python train.py --d_mlp=1024 --vocab_size=3913 --activation="gelu" --norm_place="pre" --rope_base=10000.0 --tie_embeddings=false --parallel_block=true --init_std_qkv=0.0234 --init_std_o=0.0 --init_std_up=0.0234 --init_std_down=0.0 --optimizer="muon" --lr=0.00143 --lr_mult_o=4.0 --steps=3390
MLP neurons of a small language model. Each row is named by its layer, matrix (down: output weights) and neuron, and shows model dimensions 16-207. Each number is 500 + 40 x the weight over its row's rms, rounded and kept within 0 to 999. Numbers have three digits each.
Before each neuron's rows, "fires before" lists the tokens most often just after its 100 highest values on Wikipedia text that the model never trained on.

fires before: "8", "7", "9"
L12.down980:414492454526521500594451496588528437420550518551430497473482513509524476485543474498507441496531504514520541475456510534437504514507389510490427525483519566511521474536515532414510544497495463543462486516524514484536416490533503517452470502584522599480521514518538489474478549500545534507444528533383554583546596467447434555541470480452544488484466531546546491550514524526464516507506564590529504474449507510513519500490533405541465477581513445504558487532529479472512553575472547505560425472467468499471579431552492517592457466506494441527476483507471465473472489465482554556

fires before: "1", "2", " |", "3", "0"
L9.down939:462521416495561502534521485462471517471555552477442487453599499505473486417562507511512496470482525537500472567532440435516515486453557466494540515452515440499487571509463540482515473444609500437430497527486428458562448512447494549470513532496412480501562482511433442477486451463514528613508531560504488461458482537541520560546486484497528501507490424557561458504473490424494501559508491519481474512482535501499498511505454529489530544525469494479508495564481468570527544491464471514501459536490507484473433483450561557502564502504466523509543485475429561501570444470542487428

fires before: "3", "1", "2", " to", "k"
L12.down998:512496523445475537485480540496552511446574545470468512480447476530483493556464462553448485487515459497483503493484548398540448488533467583479488525483561474556596453477492477514476505488529495492579540443445543517513464550488492406506513464587504541522457448477391497491490456509552546495470598497482504512505526463491630556511503505571530503478578437520496477468544457474472555520492581516505491505515473580510482465553482432507506450569480470486488465493498539442561479493499515514437518532420534500459520560514489575534518511464504528496604473484463483573430479450479504485

fires before: "\n", "-"
L8.down607:513403597496482486507562485508585449436491531461492471459598555550486502516543465560474436574433478472526463487503486490469455540555529482495506498416481510504501462486515622525540484491559498523524511443519563502526523452492500498499507526510479499491513516507507542516552512487514484481455493488443485453483452488496460462514436523444532493496490493549498470457555440580501538583503440488457458493503540501419516510537514492552548441497495493502453564461546479490562521476495406534485445467565545508478389558545494493473496422455441516460484535534475496469476478469567547528

fires before: "0", "1", "5", "7", "3"
L8.down573:536541429497500472520506549485520509510500456461493449550528447481503475488645401531572469581485443561501495466458567445530405471549471570483473520487539491430501488482460527580517496497515575479541559478533500450428419454538490497493455417497464552501576494545504450529484518500478490509453504528490522480477435520447479506540540469510569548561506531524518547500478508439532504476493586481517502504504492476465481470470498517466545441532478513499484552498503487486520428472517511530626457458474527544478450546467576500482489480441474535542505516501437550490497544498521532502

fires before: " |", "."
L12.down582:502480515574468464600498487502514510489565516546502480436444548485471458573545498450417535506486449536468527488388482536496585476460489487469462502481525469460536489496495560514469533518493484572459501539459492497466547562505518444492511532490509504492448467462491521474504443459517547496477462548454492481456595552436515508454567482458480484512496497544584457530512554494492516492454429557509485498452535454574484503470485469418582463470515448514522508552516463449509483468453466514501596602532547512489504496495506486465506533559503444565566542459492509427484530497528563476

fires before: " ", " the"
L7.down679:449498500541484490595482497462502512477491518483512490499504538552554555481466542508447508469481416407486495624477501517541500535591518463469491431595540539550513467503583564476489448494501530483481515548507518508479519507479556522436492471520439500455458493524476505568525480505495387503528492522578501533480440508559504468512544458485535442470513474544436454446510495508481503546510503492535438506476500511508463478481451506521541453523540469496474495572526552449481522550464529496462525486553432387552512547512545447411514451426466575525526528484496569495494491504544499545

fires before: ".", " in", " and", " at", " with"
L12.down659:543474484510505500480514488532496501530541521515438576515403515505454492450482516442522494585460489531561509502463494537444495496460448485491491496473562550500556549536512523523515450432465501446508534488569476421456542515506427482451504533563514531501511499485561452564521464390413512507511473493540478490507506409483450525451506496594540491504438481593484529529428478504504501539480521482508463506586534537458520526457557477609538515513536414542487469436537492502484513478466514458465414518514421468505486490524572536453475518482526434427519486435477464511486550537546563606

fires before: ",", " "
L12.down94:572494531544536498482504513468476555544550472509442437478501462556447546519507497502475473566514513563431519532467476439470497549565554561549535498567480462487521434495516448459503510544478551495514491507455479541589474486526500398451521522532468523452482551484559533452520493526487539498572489537570462517509454493429451431548497449464484495510484504525520545488551423526477483478513528485471513528501538565517537461420495528502494516419517481503471468554509508556509485359501462465489494494516473510476562486495519494529526472516472515482491557484438538469510441487578471513

fires before: "9", "8", "3", "7", "6", "2"
L8.down664:539466471459562451484508560489526494537525517491483513528498506513501514483431490500546560516553494481462525490559472478527470533495513583499483565367448463481547434502514524505524552523526493562459514502545473492460511572450508418505606507615487459482507508515441481526418543484405449563489529490469469493529558515498440507455492496524541489536539546566595554432507461568515528496498499487538488498451499540525559574435519401487545494508465493482537431504539436493514513395534487475521478535509557538475492479502450533514520468492417475484480417487474495503497536469473514555

fires before: "0", "1", "2", "5", "8", "7"
L12.down925:473495505426585515440521433514485479551537484486478526551501532534466490533480432512464568536404507480576515576478523517497473529519504461472539515532522476507474469532494449506478460520497506541509492429540491405460523504487498480500466472472469531544501515484483512538512505526490587455496499460480447467539500530501452502511439541483581497488475496509471535536441544467521476542515490448534482468483485398496521505575486415556532475460521551481396500421540491514540470501497481447526540473469499564451396480503532510505501401463606519524405459523522471503507547473512531502

fires before: ",", ".", " of", " to", ":", " in"
L8.down815:536481560450483464468463461515555477578507483530554522489554452511507592530443475520487477486593396516507551489520525509493504514506465450533501463544587523519522500497528505534460455451516460435476512570500468566484530510489504517533500522506520476468463573460465561536395546488464518488507453556488397430459495411452426485478486480497507522487466519484537477543492456551476446493465467510560481457532474459513492443463433531610470525478498470465482508564464563527479490577472561534523465466494502479450530530495550544432535482496508538477493495523486647530480519438536477508

fires before: " ", ".", ")"
L3.down198:474487472556471504476471457571449473524521504431412422545542501571465597497523430521558526431517440556523542533485506524501503511523410520555480483541449390536484524613524485531513491490555503529530553475536456557559490439526508441470514546469530536487473556527533426570585475518493520505531482501553440508524474414473503513552514523519465470504499482439484446457496545468535484493445457504463447517469482550522560494443524524455539495497578492463519537485585467474542414462565448496552468470503475568527448428485488502522503420552555522514445511521501560508423509464563451522

fires before: "0", "5", "4", "8", "1", "3"
L8.down709:537580439518478527432426438527471561531543562515494483517490497536460531466485520501510465488477509477503501494532554512518507482488533444451463516468524463454466469484595408404537524505462430521479485473488474470497549462465384527485465488430501527517477513559470457504557528476472480531467480510500486434524514532535495511582513508445489541470486425512529509502542400517537444476468566531536571447466464526451446520546546518451515458526477514543511500499552528555481456528419468496480482503482468550425494512531476546455557489452522441542510541568479532510529479421508514446

fires before: "\n"
L9.down585:490473456589519468596518481450562495476451480413605452470563457566421511481500481519495486409465425536550466598477487486507434572479520540503470559478477496491491530487520538549572485498505448448564504433473514455497520496488481526452433510524551532469462496529480443436506531538498464510482459519527498499521519560479504492539497497384500477531494537500519516483551525559543479503521502445478512500516475500530524429483539492531566526423538439500486555568500521556491511474503507589479475477460469549515399502497566542447472482442445499482532461544547466511526507520520554521

fires before: "\n"
L9.down858:482477465530533502503504472498530477494502473499479507478589504534481513502555477530502485493455534626539530550465453496544448502524516490472475491482519530480529502443505473488460501460542559482544499520476478494526523577460481506486500577494515511488520466456430534553463453452488387571507471462444474517508335496511467507505464550466495569490499488508455489555512508480434527527469522491547525506442490506423465477506480472446517479526434471522534483576564506427476528510469516510525530447507588450488363531500521583429522438551538555487530505492533474554518515510537527524

fires before: "0", " that", "3", "4"
L8.down370:582460451473583482504534466527539499428511509430476521483457465535439495538531559480416489525478480489398516508557501440471472435526548523563472490499409510571544482466395493444455486534523534520547508512486488516536542470448457457465503489491495524564517548464446490539510437468480457485528466520471483528533517551490525498446468496491485593512472499504525496543477511539500528515474488470486468421475440532438480477575502503536483544518484474512488546466537471533509451500496510547550468506426443497476601524486524533486550492443492459558513477537550538498478490502484559505

fires before: ".", " "
L12.down632:490502522497488515600521410525479506449468449511513535562533556532504436527423501477501581492519518602539432489454509490493447524392447484478510431497549489456472526430455492527503528521439558514555509512612441523436478509531517475509552469530531503562502517529462503543517599430550418524521543507513533485481492471483513484499530474493498495467504503465533532534508564422495466450463482479527410549459498532439513485528542501487438540478512489477525427493467532568542493547524616497452462496530502464443579443522514499481452458451563493516488446517540492558491489507441463432

fires before: "0", "1"
L12.down470:442436500463538378462472481489450568456406488525504585576546439548439492513489565538456460598461519486522562473511568545521490424510453493547516479556488509542550507481451468572437490470543466468559494526487514495557458466519505455536557467483479580464566476482503519479509447415468511481498465474521476447454526479545503529472408507505508495516532500529439433568531523543547504502513476492482459458516418561505481531486475528499560492531520488490419460520488500542501548510555538494508486511500510485458487531477476509519486527492492488516501504497481516487479495474510579485

fires before: "9"
L12.down860:451428521524489492509465440540541563484530474534611461499481581517520488490420511481455562483461432523455459516431469459546531470534453454507539474538474452463482479444508560519562461503515505562438510502489540488509423463553507565545512498514554444503469512462470448476524519540620437542460515505457548535498530465518462612457494453424524472448505448518503493449422520547531560511497495539501531507491454448528536520472459488494552501446499528493564510503527453527506568463472499564446469524494505484465493506504548551566502532469531517533388471431468464511525471515479532514

fires before: ".", "p", " -", "7", " |", ","
L11.down840:528442514558497511511450457488478557482539530526494456470495495498465460493389509494513529417486482550475530490500489439522492466490459484520462537549554528444514477530508441494477530420525429593483611480525543539523591492548452517540446460479525446486541493486591501532496461571516543481466506407460504552471477502458512545475488537599564528464510497509560504545512527493506549516500492428428514546511542542498473459503551451508551531485485425501506467513480505467536445580476532518491517460529489475518603453508604423521514506454483502504530504540439559535479514480487468499

fires before: " ", " the"
L11.down556:545518449483530458525544461530490502386479507433535450540521468479486575439497529466511524544486443478460477551534502475542434497517459433468565495549500459613535496468539457498499500498604532472489490463454534529557493526502497531495479472480498482558436537469597539510559472459514469569525505495482540496499435504563522460514513501407536547510467574541513550449481529500500568533494534455507441492482474450478442490533509493505477559512497503468524440526574556416445517426531509515471498457534483526470517534472451505544480463505513538599451508466491480480558507502515519444

fires before: "-", "L", "e", "ard", "ne"
L10.down213:519588511478454494491474498517516520480474519564514502461446561469501502512578507510478498433481527537420526518457529530444534509499516475487522515449567505521570445484473576442525454498476422530460475524495563462553498503461529505493524420574513512484512516477547479449494434495438537511448490437494418534491500467551482504482515468483544534479509487479415473462518444493493476565593541468516522519552464487525561464524535500503422510527499399469559529597446554527524487486518459471416581566462409535543420523451550471569527508491456541461535466517547450475488493496472518511

fires before: "2", "5", "4", "8", "3", "7"
L7.down156:522536484497503486463449526521495463468465473476484554572468484506469512516426496542555563479567468432475486488441463512515538503494518481471464607520502491497484556545467463508529476420501408445522535459475472565546498531567553424522422524491514497549502466439555528528473513540579474552488471442388545495478477492562507561475483510499547458544527509545508497603518596481496497467481526552508496512540470564522473478499487558514460502501532527478456491485475408553479553476473451439479489551588469480459464443525480521508488519493479476510496491499482475461547494446562455503

fires before: "1", "2", "3", "6"
L7.down790:510468511521540540512542497507442532503509498543441495485498441513479545467486432527516500496503440490602497538570505425510560503509585414508495504473531468400431498499541512526457470487448477516522511521517540423547449550611481524533484496495477491573476493568402466632494473455450561511482527543444498504449496482501502551445454575548493509505497545490526476487576510493499531582560541432562555509498523478499528492484469543489457470438505479526520482552539476529500474478488493532511508549495510562502502484451492499455483461534455468464506486512425531459503489549433529493

fires before: "1", "9", "8", "2", "4", "7"
L5.down920:566457547482468483522519547449563523459519520486451467526527505484559541548501459522571467521546482533521517531551527524448498463477456493404506514477441501533472522520446466522459543447490466533500460515524498480497481512510569486565490513460513521421432404510499491534481422517503512573528582539463499519462472464461517481590524517472432468529584471544475484502518494445484551497523525534483488415583492474500493549501582511517523460507453365435503503525505464537489477461521464527548523481547520452529482486491460437488511439510517448519555517482444434546440492597537519509

fires before: " |", "0", ".", "6", ",", "″"
L5.down947:529505442510545440526479544498520452501514514533533465483475480584465464467486491493588512537484529483624535484542510524513508555521480509567462509485499503480436520504501488491456508474580505500457473493489534503479544496538466392539526512531513472521527512508495579507521507529390483526511512451446479531505466560490508444465507508544561482494522448436482518517475479619571451478486516506485537434497522549530534554569537547565563540488491554527445490537449461450508491522535465472437459431473511492551505492489433445532455437521510551561427488427480556451501485477453522506

fires before: "1", "2", "7", "9", "8"
L10.down953:460524527472560536498545465472548501497508433466485479536457451472594564500507411438507538485526436510447513557462524547476499483501501453513436482573529503490557491559579524526566499616474474464454447491463486481422558586555537558501507553567545488446459507514454503517554486465418483539517491495489520517524560484486481538540462515524510570484480519461454478518407508476520509493518476483537513529526591383523513460504486473395470480482516471466538480480504538421460462453534543473509517539568510438535458480511460507589456438542496502545440500505516513509472485470588442522

fires before: "0", "ed", "ement", "ing"
L9.down482:527588448452491465496584512495484513518523441499538482525588483518403536514515531430505423525464565546551458464487542458503445364480442506563526446519532539486535465515496565512501457502470528428497612523544504463474503428420439529502530470418522557550491475513506482455556529512510443534483456469452497525536535502449507526525516558521519472497506620495503467518603537507559515509527523538521510480511510531465489499538440510502502377469514563450468489532473492482527468485467478629486503490417488471443533525520617526476509523475542507482486497529520531475464527469486483528

fires before: "\n", " ", "-"
L8.down183:486510496538493450508454488525480532563493515572500436449481479500466505383518541524509459478470515575490502517485512499579472520522500514480513475534565532579502433514506508481540510479496508575471546470516448499513470512507511539503519442484509489471536479498402548494504486506454386543518475521493546508518536375501470520538458492465490518516521478496468495520506469558537488498464492487518570507538526430500522541468517493544496536462639454459517511509425552499473512495434521526464498488519485513516420523551430480447571492499520508472484499475534460512487456468507495553

fires before: " |", ".", " /", "–"
L7.down281:494503474550501481509518491491436486500489490492464466503527480494546529413566502529438541541423547448561461465518551489466469487373475504406405501512550512488483483482491550543545491565467499410526486547525429527484530517511509458453502509433525455462488482463458462518482543447482534487524484528550577486536542489508531540474488596544494493459481505463462479484451497486488513481541500559504500496512501568516454488523524459485523531428541496520548507428419487522574509575500591513524482514490508494529513532418523443478504522474564545480508469473474509483455465455498515501

fires before: " ", "ision"
L8.down413:495505481498509485478518480475550565548443544422524545512589545512552512535559544410510448508499495488502491483537539596504536497440467502454487423446567439550530475554528503523524426573440535470528524539504459520505528457530493525481472510530489521459505437495485486469574526508599466493459445572556504489507477512521459413567506511520491533484477495464518449533505531558497488536517506394508519523411482424530477455473449468471483421513454499446571557541528498494541504532473516472518466473524447474517510436444501607473523467492479523558525505584529452511470444532566578585

fires before: " |", ".", "imately", "–", ")"
L8.down811:458548532493515512511459517457526494406519458462464569510521616547547431449479453553545515444519474533483479508501488514455576515544519513452491467499503520515419444476498570580532534420520555570447427484492420552427461497518521576491602425536514452534497468661463514451505517477451497550475509530474448440490517473460501505486513504534524544510425510576458460450486479517520474541490489504511503500486442491532495525494485521537514542505476519471460522505487500525485536458503500479603515480495514481405485515461471521501456550497531529542531505465485444555538497465528477513

fires before: "\n", "-"
L7.down118:476535499474555466482530490457522423480513537555515474474589475563433525482535494577481488508472517599479484558508502581508473510538516509535478489484557541540475508486469464467482450478541541443537474483520556500514427522462529405557460545475512507500509533508471484544524481478498409494511509508445494484515472451482462542491511561455511483464515559558513542560481545462428570488514500546536449527436526515499482489417522488467529489516486524519489450504473507483545559483496472465522555492495528499482355460487490520475539480495403524508465445456427453488502533520502435493

fires before: " (", " "
L8.down593:515467475444502533520537369531475479527519461509450491560505468475496502496546574529474478551501453467497509505508465450598506519461439477523538426508480485528446459509497466558502515505557523580460515443523478552509498504487409515426452463506503496524463546544551533516534473512516515555571544516544405478520454516452484547502536532454443483463465400497542451455480455524499508488490544520424411554545544452483457548480470523538526513530525480501569513446495516466522511524560488472516535450527466483532511513527458467428473528540567509499478489532490477490499555524529456501

fires before: " ", " the", "ab", "0"
L12.down780:504450451482505416483515478515503541452513520416480534479517551542505523462581546555543456489531491470395537517544452513514478589450499502512550505502536527469481544528512509503556489548586456574473555519520504513524486521511484471557544525515472549551493514499520488547494562493514536512427500539515489549558492457477517479413506465499500483502487538416513508462476540435463514485520498486414473472622523423476513403465494463518467491512486502532522424515440529547467454531492455421516504506550485488514445555500545508423518488461545490454479369598513412506531552428446492524

fires before: " |", ")", " /", "–"
L8.down335:448531545499400470516500504528543451486490504459476488475510549509467540439459508491532476473480538469478419501420512492483505509512468471533560533504533498451413421459487495448461520515500509490495507374520466513489584525484553518440419511506469428507513471554456440526601504473472522527447567460542513621472528569543394590506511511505532488536458435524539497464547504473490550506503477496486492496538461480490547503517547505483547526505541437524509524419466412537516475479500515496466436427515508497486493522482461447578568431560518599514437507510542535541492468513513473542

fires before: " ", ","
L3.down416:509476488531428532566577514451473475500499587440550482470464503450508556477493494538448508507504542508522486492530513484504596469507429495584466470522491488467505429550523446506441430408536478448501500538537459586543528528472514391507505580505507462494546458468473458521493477517507451502470469493525429487512497547468549422474584542565529490498473493475462450530473560517526555489470554418533496531458415518483533528507498526509565504536524427493459467527565597527523529395497550504440475476435495521436516562602452471514515494470518533534518492508507525496501483558435523510

fires before: "1", "2"
L7.down284:478542466518532541544515477456580465508452498413442562397509486455584517507441404484461495527522588462523458521509491511557479426469446504464529464560463478459449519582498520541526559504473475442422524519478539484513552514410555525598435534463516489431456485565525441432533504540514463471531468508523484439509484473525521497541494476534531485505536432475506508525491554439534478514492501474508460498521507421486444515489511550531521538497488459502477482558502445489464499420500478530503531490489549463450412512546468530441554506391525460493511523481506575440479518574492519455

fires before: " ", " the"
L12.down406:464496460540490501546513485410511503517514503529473492527443529560499521527579528556466468514484492428519425518510470582479408503549497477442531520542430545493546482518452525525460460512606460475439482424486564445538435517517451567498518444562438446561447467439516574526483475502487543510528517462523529530476447567545542527461568555468558522558493476472470467521504500495550470441501502497518510452544562564451503546459423433490455472518576456561537502505509549452480533533462513423526469467468498498502556514494505470505508455529503501552545440502515514528534533524520443503

fires before: " ", " of"
L12.down755:492453405495552512503508574482482490502515503520535486560516532538518505617466501500451509557456563490575525504495501472447480526436464515581453506552470380525427481537545543487457483513550508493425513502532557481446509540564526506473491482478546497473540553518519473488501572521506502480464509413563470524476529477516497419452522525476435605473532498524468496521522415564561500518504455509520514526528495466501553523444510539482459523519559461502504473434483560553434539524478491460514491431453556508468461520410530552511544495486423550412499463434489520456545544526412497499

fires before: "2", "1", "9"
L8.down361:554597535502525497476487488510469525506614581482418496475542466472603479509521511512466544489496508551509480551491512520485533432522452398512521511475509445525524430570522513530526509504441467457400487506464437531509497494520458566529494565454521529485473542397477463525508548576470461527566418555549445524502473520499500516501527510543489542535572483524466435477572496449439516571517530447479548508498494505521453505462467497491519562505488460514491502508463445473491468530494477491500542586460533393451476448545519483521534525482484508481551487523462470463478539506474526454

fires before: ",", " ", "9"
L10.down421:492487559501553484468449489505488538489480557541564525514536472543559385500542553511526484487550541520433485472525517570494512433539514522484489502528529515487500470541520511496554573514526522492559517479528472454503507443500482513443469450456494498545505509487470460420556459462503512502489548501503507549472496479541546543498469538447513519481490459435486542553464452557574533470494483542446498574490485533539487486507497522433505497442513536476559571521424478535537569477456456531529456453473502485459528440514529534461443488534587514582508520465552475465497371496460400509

fires before: " |"
L12.down805:517551478482511492494498519493532485427493494494500497555532495517553523477457462495477527528510481469391509547497505473518488496518473542428492533515487540507569491502491463477446472473584512463442415557457487576494537572557447520450504504549437537470506477530504424495478522517554499503521512498474520506541538467569518608488561471519537433491466475459547418464556466507458544543510460591490480598445483483608447527557452497542450487500526512435507480536472473464470486491479510552487509535511493475539533547504540540484532446564502510465461525478500482465529506456564476460

fires before: " ", "b", "ord", "oss"
L8.down707:521501557474503590477526499480488491541441445470449459448480463474506504608470506478531487521500538562488478408483464503541470485555457477514432459471463475642436540542485522467532574502520459498474538455544544525498477549481529488525542558422496536487490531551530511527508549519472463542569510570541544433527487490470457493532489487479441451551425456495452413467479484515485600518523506547492581517482494485561519455438467523451500464530574497436494472576515512512529511512475486571503503510470486489453488509485552519520465534481472513516465467528523559481508517540531426490

fires before: "ed", "ing", "ted", "es"
L11.down857:460567515486544530557465521540487472486466459471397488467449437513522498540434437441491498378494561552468497479453549452484535482529475463525551483473574514469422475528485479472546507509489467462486537525493536498614552498501548540496559484458534501574555521480474438495496505505526440536517425484562509419537504514470548496546487483565485503448498512549501490517489472471493511467477629416474540532528468519528583573514453495529508485454459432450523554502451532486513451429495559470462455491539495537392505417525540528481511528497520527482579521501528476507509479473523476465

fires before: "7", "8", "i"
L12.down585:490437481406469457470492477584519443453552531539468501474496434514516558540496458533436525464485541451535490486505509497545478510492455523449475489560510505438521575467514499467472517526446516455505494533466477465492522454488446538565459512456463453464485497504475520513554506450499489418498521477474459547487398499554522438577433510524565496512522470512515500555499495558433566494483485557534485533536466487512568533495408457521502503529460520559489536412489522470490505541456552633473489415476557508463505411487511497495522447502489470503480512578429494625550519455554528597

fires before: " ", " the"
L7.down178:457501393509434503488506564561563509529487492471558495496492493550465453414520530528553494455488453472565501516484517530515445485480506523472538460429526452485548550483568535517530500500524568491488556497555494468481458501481471560518502488522433485534522387509515506452475551500553573515517426552477474500429495395514462440556552526521469526503419502532492453441447539534477523531529494523499496449458507470452530457573568527500529409464532546489539496573544480439453584611471577468460470429525500558561559506564533495443531449464493503492521512440433560449517454553490525505

fires before: " |", ".", ")", "ical", "ton"
L8.down467:502434506451435444423507560509498531473486474464504491427484508554545566449499482481536530490458492558447475536500530496508455493494580419525463473446582569590458538471501563497530527525496512487519417491495491588513479452455479540520453486482577413489526516548468573561523506489449537513484500487465484499481541490545507524489521495602528564532453489551486510524518526474511513507494472490522492484484529536469519446439504519461525492499554483525500538519490518449508419531417486431553460509504425532529511495443474457538564507499493476516424514529559530490503481460494454387

fires before: " in", ".", ",", " and", " of"
L11.down538:477467491497500418524411554496468509453528531546522516547407498431528441453512528457423517499483478511489465551506510525502563529539511539522489423478502436507536472458552441574574544491460478419511515616537510530524429468494473526511423553529530539484469467537537452512443527538474451497499505454541497514523498507490511514435441501459485478572458539480500503492479461535561484514475531516490449461509499469500466477539525552522590534513460462479525487499485515519495480534413492476501496521553447490566549503503478505504533508504495536511525484488485465486492454556480562446

fires before: " ", "1", "2"
L12.down553:485548498560540458504486480580534493483463506490523453508447501497487517490502560502451475469472558571557484553525458520498484512448531551537440513502475554459543521461587497514435494533623463474456477530539493482516489490572481531452519526508598473469524483526532509439481504504499527497460484489495493612500477507489469538563579488459538440484489444510475485536490511495480513512590497494483500460432452413528594531457491501458483439481573497446489560433476480600543546449470515456476497498520468516421434444479480568524521539534482531480586553506452466549438493436401463500

fires before: ".", " in", ",", " by", " from", " of"
L11.down850:516526530513468472493491504471492505498498426510499513506470471526491534547530449561564452523551433534553464467528490491483475533474524538485499527544517512512428505472481528555524493532509484482562484427498551456431565420541499448551538550487413502506449508476576469519500506455442499387506499530484520565421517536527508471448499491570481479495501449572555569513459507454510508520501497487520465406616488541510529511467512463505504465524497501531526441479525500524489479482573539478464493520462484512445518509482546504582459497466507550449429447557466426480557525540393479479

fires before: "9", " |", "6", "″", "′", "8"
L5.down585:527542470502463454539514524526546496545524493558465468529486478492528462543533503505479448483513401494548441472504495542538479477558438515482451532463488486479535478527468480482487554482500488476571545443549510442432486535518572495454512459551500499482529473537543503561530419419545456545522554496483462517432524454505443457479553481440451498533551514486519502565530500500402526480518503478539497572494449448538455443535542517427470523493451488608460447438518498505472517465492511472493553513542528437546500501416490544503526506497592505432537405451496462508453518509442472517

fires before: "0", "h", ",", "."
L12.down329:462482576525483420509449501472497489486530448538444523496540438537502454510494466479487485484462534452512466447454575457504519572539539508492534452547488543503547449566536542522539543481495501460417528454502490487466491497426480503493486412464434548512509469451498438473531524468543459513603580492515457551525460542537522425531568501494506469432469499507447435545544516521528483504516556567465572545434475486528536512482510542473383604507549545478433525502463483610551488496451542494454480524513541467529510487528563514456505571464500540516509532522450637511495509458495491511

fires before: "2", "1", "0", "3", "4"
L12.down830:464524524404441490476486500516471477555473503517517522536530526556558498561499514508572450506566486552540496590422484500487507405470466481493480543505490451432489489442505516420478559513524528577518505392511477514491534544487491455454482455481489472546534481475451468486402496470521539521506519516503387495510500505485452479513514523563533516540453477495513466485480523478497547519530516453495483552505500443459451501474523520465385543461428380526489492533581526429618480553518545517526491521447473547487352470511490512522473472531481493535509533522549528512529526573487504533

fires before: "\n", "-"
L8.down836:463499560499553477518535461504538436481551569586525456445475454479515535469534462529496494487456505482501460560500479508492502544509475474478484463533504540588501464461446462469459483524508488561498456636507486497489454531396483474447530508529515512452508477503445521528507497496521474573454438500411518501582439489508508522482498510469518472468477458507537478504492529364410576542470498537555488547467543490454476511475495531452509477513557570500521521527481499484507514485454447549514514465471516448521447529511514493396542472499435462498467510492438467483477522527503523529

fires before: ",", ".", " in", " they", " the"
L8.down1003:492485545507506482523467566471533468546515512528528501482485481472507470479583482400534517440459472498494461488505454428556466494513546468558480496534517478505539498517583466532480520405426530514507507506494482497539487392562519469474458450396556490525558452426534485474534476490553593496513479534532467503485476490477548511466423487541488522532552540488511449468472437572526461511528517499466494518432558440569498452510513504518535537550487492513493465512588501442503492464499472530494562539514508598503526499473485489547517517501446573527499461530583521603516474486468452460

fires before: " ", " |"
L9.down991:527523553457482516485470427508423503383519475562464518503535494502456445478547573401501475464544532491539429469564512461558541543510523534519474457520593539559455420508526500463481520489525500450487481579502499507526430510583457520522480506461499522533464467417518470509446478455514527531514470593521475451528507543495501516558524520509451510443483525486479481533483413507508528463464496548542528534539494439469538502465543437462584479524515532523515471513451490554572528532472379510575477462511504563523508484585496507485518485453493486475475523476498496515537516455438617564

fires before: ",", ".", " of", " in", " ("
L12.down572:468432475413493445479468468467470480571480490513472579435505473428532538505551481515403503454597516567509519500513535468552502480492544547532497461579536547504502455514511465622512511473494479465515560490501471487482459520572475537511447475464444504485514445559496542458483599457505501476463487489585523457482485477529490460554566482535442539523415496411529440488483530523501510529497516513558489494486435487566510488507488447483453473530492446563497443547513509492493556394560503454455488493477505527432543449471507509496465581517491549510444500539456550495507504485554523498